config.toml
d_model = 768
n_kv_head = 12
head_dim = 64
d_mlp = 1536
rope_fraction = 1.0
init = "normal"
lr_head = 0.00571
decay_fraction = 1.0
MLP neurons of a small language model. Each row is named by its layer, matrix (gate and up: input weights) and neuron, and shows model dimensions 240-495. Each number is 500 + 50 x the weight over its row's rms, rounded and kept within 0 to 999. Numbers have three digits each. A neuron's up and down rows have the sign that makes its largest values positive.
After each neuron's rows, "fires in" lists the words (lower case) most often at its 100 highest values on Wikipedia text that the model never trained on. A number after a token or word is its count.

L7.gate651:465595507556550535536506581437566579484522570465546504469497490556531530540421454568486515585510508544467521556453479482515532561509563468458501472562517549441556482465538515474546499538569564442515435383469501406450565531383504512527539448515501604576390494474578495517475508535551500499456524526423521484472532509467471496540555494471535565476461541534513512516488471461612449438427492599469495631553557467472562470473449596424456503535503466463475550545468551492586605492538549518531466485440348478496475472452433464458497347472479460526517463567452419515527549528564465524450460582487569486405478522488540405497533532535504506424543522495427558485569514517496555558442525428474467411456540517477501537449509532475495534570542498429527431463492480575458510398454450
L7.up651:475477537423492594489523599477454472523491457497467512447477482466484466583448504561478573523527503471501491489462413518454528531498481404503475459474591547508476451484490485489572559504461495424494500477498470548602627537330499471513570466498438551525516548484550439575429477581482511496549497471499582481512504507561594532502472500476588468597488448444492534567508518593532476551475511444516540558542425511524380479523512448523565488530560379459523465499454484456568455529585472561435523483541378465480552498473467406568531470527508450423560540535592468505419569623505442443459468516480473457524490528518593535448515528557478484534575560446563595482615506557491540529529490398521413434447487448486468591573531553416490495525471527437543379485504610491510586468512402
fires in: "an" 89

L3.gate123:490472541528553546492520540457436441511456462436521487429531490424446419567525546526494492486527556492490497445504548526495459491502569518484555456369520528494457457557489514392544568531535511541513454443459510471419498499380496483478385633548484623466558481513471523492488479450488456492561603505477470531439531551428565445475460462567540592499450531389509467392533522592547463564545462534499434438436501566464448553468472455487516563489495573581607431496543648483470495482515564532460514475450540562513429499535462479455544500436440498507582484535451554473509443491413554522390522517585542436560491476509493500509419428455466537472525554549447459434527485545527453559490541456555643557446469497448452454476530578568489427448512495476489550422540604463479482475454554
L3.up123:513537515488470490502562485499507504523449524524477508478549569490503468517506521543547507461544520508522546463407537459605499431493498514532421497459450479593470424517527523473496481422521460418466445493456477466435494527449523521498483508524524546552548530525438489522465479412504473492519498507477482498490460548492524445388525504470494568487535498517449451535531528492647517548519499526518434472421514572504514520494539480446529556389406518497512497481501509480455419528466475433405571542533501471511464529539568494397593494397448557492647506436513539502420515492399578543532428553544528371474511467513447515473504449503477547415439551535503459453508480501531362585506516395458540509416389537495525496530533517573494482481493560562452540464494581503604526528463545
fires in: "of" 23, "on" 21, "in" 18, "to" 13, "for" 12

L3.gate601:484541522408523502443593456534572536548568498463546507547573571554469421522513546444421519472444554530545510512543469470568565485474467530548489527509595563524497523559445443548524412496547555543520523464378531500513513513557521476541522527501518486521545481554520514543528570505569533463545519443469523402543491449461419532451411566533487508473603492474517575490577510467476496504534390495480476506488490456488515491549389524523522535594561536566427577577540525471581436559488489551502508529493432462652475511485480605431504505448495505466564540452523459528510525464556487524408475551486399457581416449484461535467472465424433437561606580451433463416519558502527504464545443552477447566526449579480488497493518527502514547452557502470459553483517538503570509543491513
L3.up601:485444453470469500463516518505515541519601428477526517458550494472559477477508478410481566488445489545507469465504544564452441497404577511519461518639562532572471444544506447511519362449465506479514507421502474538540467424448505490427521487446434474561450544485504590495519551450459383552529496534516546481460404418502484484554552487547429540531453522558558544451506481567530444514518578451514481514515593489560476585452497586516432492538553551557460569481569593642532496542500638473546514529499509454407486499501558554465596484444496468497503432574522453530544488495545513517460509530474405521574482502514463496472540553504524549526458445519495466431450370526507484486394507437511592454440526574460401474490518543566596521528503456559510455474535591476542505525487528
fires in: "for" 27, "place" 13, "against" 10, "to" 4, "spent" 4

L3.gate138:559513578426554548506519432430413522474582435525516519626480575478507470597498545517546557506490518401502563506468527508502469633534475508445463429410509498443613458504444489504447569618534463507490574550444527517457464500515569536583566602489490469540500560500503572471542514530471524593664475482515546477544504508481461505473511471464540472524495545451531475573447497429452447534436481565528513470546515491632468490440487438558461565520541467484595425506460619478505504543454495572584558548496602517491479567493470577575485527448519485503482544480510448587475496475419558535558426439483560589470506538484443580556485507529482505509462405521416492608516522502522505422494433530466511412529528480550488461466384452501527489437512563565456476470538491544523562438518565
L3.up138:538596467541579585418535529593477435551481499545428466530445552534504546389483590540533507488526466450511524493487504503515483538497551468393484356527487413454476435430486550480453531570445527533495476451530582500491483594507535447596550604514403549503512454457449461518579514467397530514523471528609443478522463508406462576520485503418537494474532593565497499499490605447549451501496490587502472553564496537475466540486447561520481580491488535474637507523498504479552525534483531485552428524550541513485487506516509573481534464465505489516452528535509508470467393415567486460577509385480563509528493490397446519528470487423512452531554422486442523515521481520383532399536418522489565537473571399468482522510497558491455516565502547535476447509523476630566477433438478
fires in: "as" 26, "assistant" 11, "chief" 9, "appointed" 8, "from" 8, "named" 5

L2.gate928:516504532348458526534576492509549438520518400495573478497557582410384472456534481506506481565560507527523526517466494522504548571521443528438471529409512513461484445577473448490509482541460455488576429524497493505438494493543454460479504489576577572392466518461414517590525448415416472443496442444457466562542437588417530552538559463506505534547516521422482479414552495560473513456438528443529510504520456480431461414449524515452556434461539506625517454518463533532518476546454552517550593419549515452466589585493468525571522544482485481552442548603487559519525503458533447575491495551481507469446594572478485485491574462519567447491437604479543531532474554481490600549629477472547450574421563458507527451526431493467606484487513493357420432482549520526349458458505460
L2.up928:465547485432518534595463480505541546540498512518556458460548542514453488497448458435484461447528401453464537480615511417463471506565468606453445529507534531440589472593434534498599484504514525562509532516488478422536439541514561561540504523642559490508508423531513507573567503445473485452465532471520531457508462552453470506433517553463478441490553472414479420508546461493464531514477453488467456358474528406488512338494532535503597485480496506434491509515479509414407585507502553527539574435536561478430407585441459434516492421433598504515509484498494456379511521602560540533496588521538453468506546505543484495555520547533481460472478477570556562470519475496474499511610539486521449524491501532542439460464509536526607513392502571460483473441567424457476538459446549
fires in: "american" 61, "atlantic" 5, "methamphetamine" 4

L3.gate1385:535533413531491508509447471484444545473464580447542528517591457530491553529451503480473598530500511557634533455600439467521470458528473479566462517531523521469535505546483450494443449478403571520507522413463433463477450583508480536477488504523542421483467448518606525493518467478489475511471482514537516461519430500483495491561460555543419471481548420427472600488550540544396457433510464541586508497564474469542615501468506620424518499607530567449465555555493528511499516543550486480486499544490476472458438479420495461587454411577501499566555452497651560491576552460506503420536455487452504433550533506463514470485460584545468511473423547569563520497470461448374484456574501540436457484490488439453458418436576470541476434542559495518507468379514516501511533618475584
L3.up1385:407528494498422515431489580481466464473421524391493451434486436527503494509511608477494554499517537540406497435552505468501474508520522558503530461516514426502552541516481456557532466466458510564515481468530497474535512561472550608521451456396508442471462594533426590476498518517562468521506550468450515501511458549476532501526510478462477555408603481502393527552472509554446514510480462472555498504454547438547497528549510569547481526428502425486433514582418471554537446505550468503450474445526494444511423391550538531512579449514450530518542463568558486513496550435503463475444369473423486499534569375443418475477454524565446480583444501482554456525556515517553492431562605527445392503582487479381465453503534495541411469504577520548433559388514426552533556594527466
fires in: "for" 68

L2.gate634:499518441468461505549389460513587574501481583571482535435529463526632546545497451393552447525442432513451529501480540559401466596541464500437465544444519536498564530516523549433502416556506488582466403577555459465636531503478494551542451471408467494527492502524462552587459661530560370519434441551459557483569511419666497462492463496425483549489501515536536489529469469462501417499549592489528550497590462585398499527452463528503566577539539505541457515471489496551497541632497479511465508557447494434492570598493542451471495451481546421567578529557500482527475522497441487451498496523456615532504493488494446489451516546542538499491383460516571499443473494543538508538516513567457580451484562464415376427554494488481571509506424571510574567545457568568547493491518465
L2.up634:464498534488515470509501521508425463491406526534475555466438624466523432461471570431483536466509498519480529481500462512539430464535432451509562552535496559487502439516440445415489454485468483524509530470619430537508521510422472511548456556513546498544484522468558493525488529435455457495503455474492522523539549541527358485416602476474438471430514519524491461529503365530504498497439576495537475518506446566537456539434530360483507451477566482549534550562521523489484411494426459497484606506554598454457432585480471500510614487456426471514547486577553482487527569515479418524475491567469494481521550526440447503433478521446586410541548446566538464588508616506438541408489486523503489464498522508508494545562521559404489430488423415476537620498406485655462481483509508
fires in: "such" 24, "well" 24, "00" 12, "least" 4, "velocio" 4

L2.gate1126:615521452517462530464531612572537355399459488516481461543499512452509499488459506535557420541445445524455475449464594586500407496531505482573479513501479524576575477593558467479481589479612499510523544423533527548486417451515449523549671532531498607551523495556527461506460469483509521394531620470499590547527467568450490484599541487527534508499532494632472450482494565529494530495571519545490525454533512529480514593532448571533486579593385522477556422614551434563509547550553441434463472541555414410447424488466478536491443450548489446604540451600436468514562581367574480534442486567471461457499525519554516547392562464413506467519417559507581530468516526500411483484489538494502519458600395429519469506520504528440534459418523591506554430488503445519509502539510473
L2.up1126:525563574468444560479372466535520410525452500432561422515527484475477441494475518503458617503633482515574508534525538454493541524471461428631506504462489434606422476459421391490550532480462488479478489461391485491546432411438558561621564577485392552578397493579616532418508478537539420441513481461575489548520513531459597443531520478458408499484498559492529483450519584411532587532488474483466524407553468484524485603640520515417537517453564485606608476542507469555533529490446501551537504491443525545452494603444521523501511452508558571513486460554450506505528482468422439468489478533511528454495497523488565509525553523485437461497521525550476521484404590441564461486546432439473557502567443399516506396493522518546473483470551408449530563522569485522470481559479477
fires in: "final" 27, "series" 7, "best" 6, "sequences" 5, "single" 4, "album" 4

L3.gate715:523486513416514419440549545501532507489568503452524401451420474567506430498462561512615478466492485552510559465466522583546492517511531509500414567489545493497459443499562511471460485539538476578505419503431517457395433488451518596519498523611385498552562458575482627471480508489434563452486502502478563550426469578542533576428421558580568556537517539473432523426609426420540510469538456496495422454457486470593437467419413447549431457488540477525504517416496457544542572467536414450457562504541540519566456563504501517458446523470499529477472548455488541558552531595493533462485485591478362470426508475390492526605512568456557628470541573428438416554532584533445401524545433539520548397571476453469508547457509540502451487500481533422441488569450580522489622506548555
L3.up715:441591490487479430483565467502546474528473516515565480461614477498508503535579493460504502507505472588433557593398486516453535507535429530514410433420638550490526485508556452445461464464516428554504535459497504475512492521484579494599536562489477484504522481561505517437530590525446470404483472494517544574508494537524529450486512543495565610491417508493451588390583439437567457548549470459513548498514425539600549472501571470433560466511506505499503500575574466512563538459485423491520588508568560566583480471489409465436459475458452555447483524471434536514532414493491494494447478531564399464471505525454443534540415438565671512439515543518527496524472516450446454471415498471511497517530537467531429499442462534442525493511512556457553442447470465409538560512519578
fires in: "on" 67

L7.gate1313:557476508512493465523375452444446556621460423488483482511515497447602450441505475533554537540535511464512489567506451516480523483445557440534510488451426512483505533538492594539469488475479448540558432540546491483432546529530553442550532501586457514470543491471543511624501457442556517588564503457476549577540433465402454572491525491469509508506396537507602538579578423509497467498401563601480419484504519520506488480448516538480491511550480475546597494448589511541464437546449550572558437558429487555536518594514527490510529448560524513420561504451408516494427397574492372468457555559572520490440429387494503538301507472508414543514491497391480534543515428491559506470636483563471394490426516449439540558524532533482562475591491522523473438474516479483468487543443448
L7.up1313:549613432482490605570443495470589534435443525524528450532522540434549428531496480458515507638513490574427456563439448497508457464449575454600451478613544481463571462423481563395408538483483519498485585463524566578539438464477478486527523547444504496521485487532593554523472530510510497506471572541493419502555572509437445436474548402468595506459472482444514508494425468548518547514421475621571430441512587456431520533526495503459457423485549523492518423531533604577486473537479520543487454477592470476566533428551463416556505460511514452411539477587485585421524479497491443419554447570512402525518403491476494549526532503544487426509571566508446459533547432499464571468417530460466496428415455590541383526505511559541515490529450509545517534569480573500465485530529492
fires in: "a" 56, "an" 10, "s" 9, "his" 6

L7.gate1373:572510421474446413507495459594579494526425478495520607467521563572561587481478523486526546505495516513517491580473432543533494442390465451485539592369602504526455541622567527450516507463517576474569434567397583505623357608503450486575544530445476439475493444489502522492504448502480537466455441601542549484419570454549433477535534440439533499502389502473525519568479560478457440491473463501519554484538415475437535474538444440474509566580479542463493439373598345471524471446542577479521524549517472498469474527544554423489480529573491501530473488468546556591477530507559545469459561572542504490525563542482453551598544557533516524578532474435512456482502554488462479558525456443505515405622477509471454486562491484475500534534493556570553509418556598559391540502479483
L7.up1373:531419520457465537594572521472505599587401510471557523416473480589527500499466419515498523552459467535417510501479531457577588497475410514460507424432524564588482505387549517524448501439479527499363432483499465532542493459482501523507457552527426525566486492578492541514608496432541433533452372541490509509442533507435586503433532541496525504503482544582574445492627531518425491467429488497467538526475521448555600466447523504530398514489469477484413480452535477439545541417496463556526511446551447474541447528541510508511544465496525533464465499467542533454454457593576557447560499554508533479558537495448445510443488516510498517509517593494497526520491606509545365530504455486562571414584452466474460439522645481530540513424519532464555502415456562529514643539557525
fires in: "on" 45, "over" 9

L3.gate1514:528497464506477381460489477538433490572446558522517465533478445521552482503487487547497419624512577493534481407577478520462614552513420516502554677507533538495460518640427546509530517508484448494531497420543499543530495426509530467396508459540462480519548511518591417499469532541433519529439564485514564523498495577501565457577474516432607513492481456520491522489545499479533545603560534456497388460430462503456434439516478487596406471554460517521529547500514450361572475547515533454480502458438490508490480472502470520439523510484423450569466504486511479570509476615561602445504573524424495512460411412465416592486483551514497516452441466481368511418467534466504472485558482442434447600509449537530458443415525399563467461447560568473450460452401528430501487474517513
L3.up1514:478530478466378567523511473508521535604577448448553456464445443418539452548474458543483476559500582467619457423534429545532442568495429522569538528462459497527528475579369428552570592537489498529458456532440460522443547483466419525502506524476534525547514528466514512526499556493449470516560550663428634513529415615582429445569436474595529496576531534432478450555444492479536426518418628477397570493426424519515393448527476605475541511438517479510564495518515588440573506569545467429446485542448533514524453495503442517561490467520495489530519496468458520565559481558508541535493438525495463563422442562457489523515502438456525533564551485446448499552524493541555510543534536450441534424458436544412549468554500459484413480459539495513460515520432448455401635471452475
fires in: "this" 45, "an" 27, "a" 7, "it" 5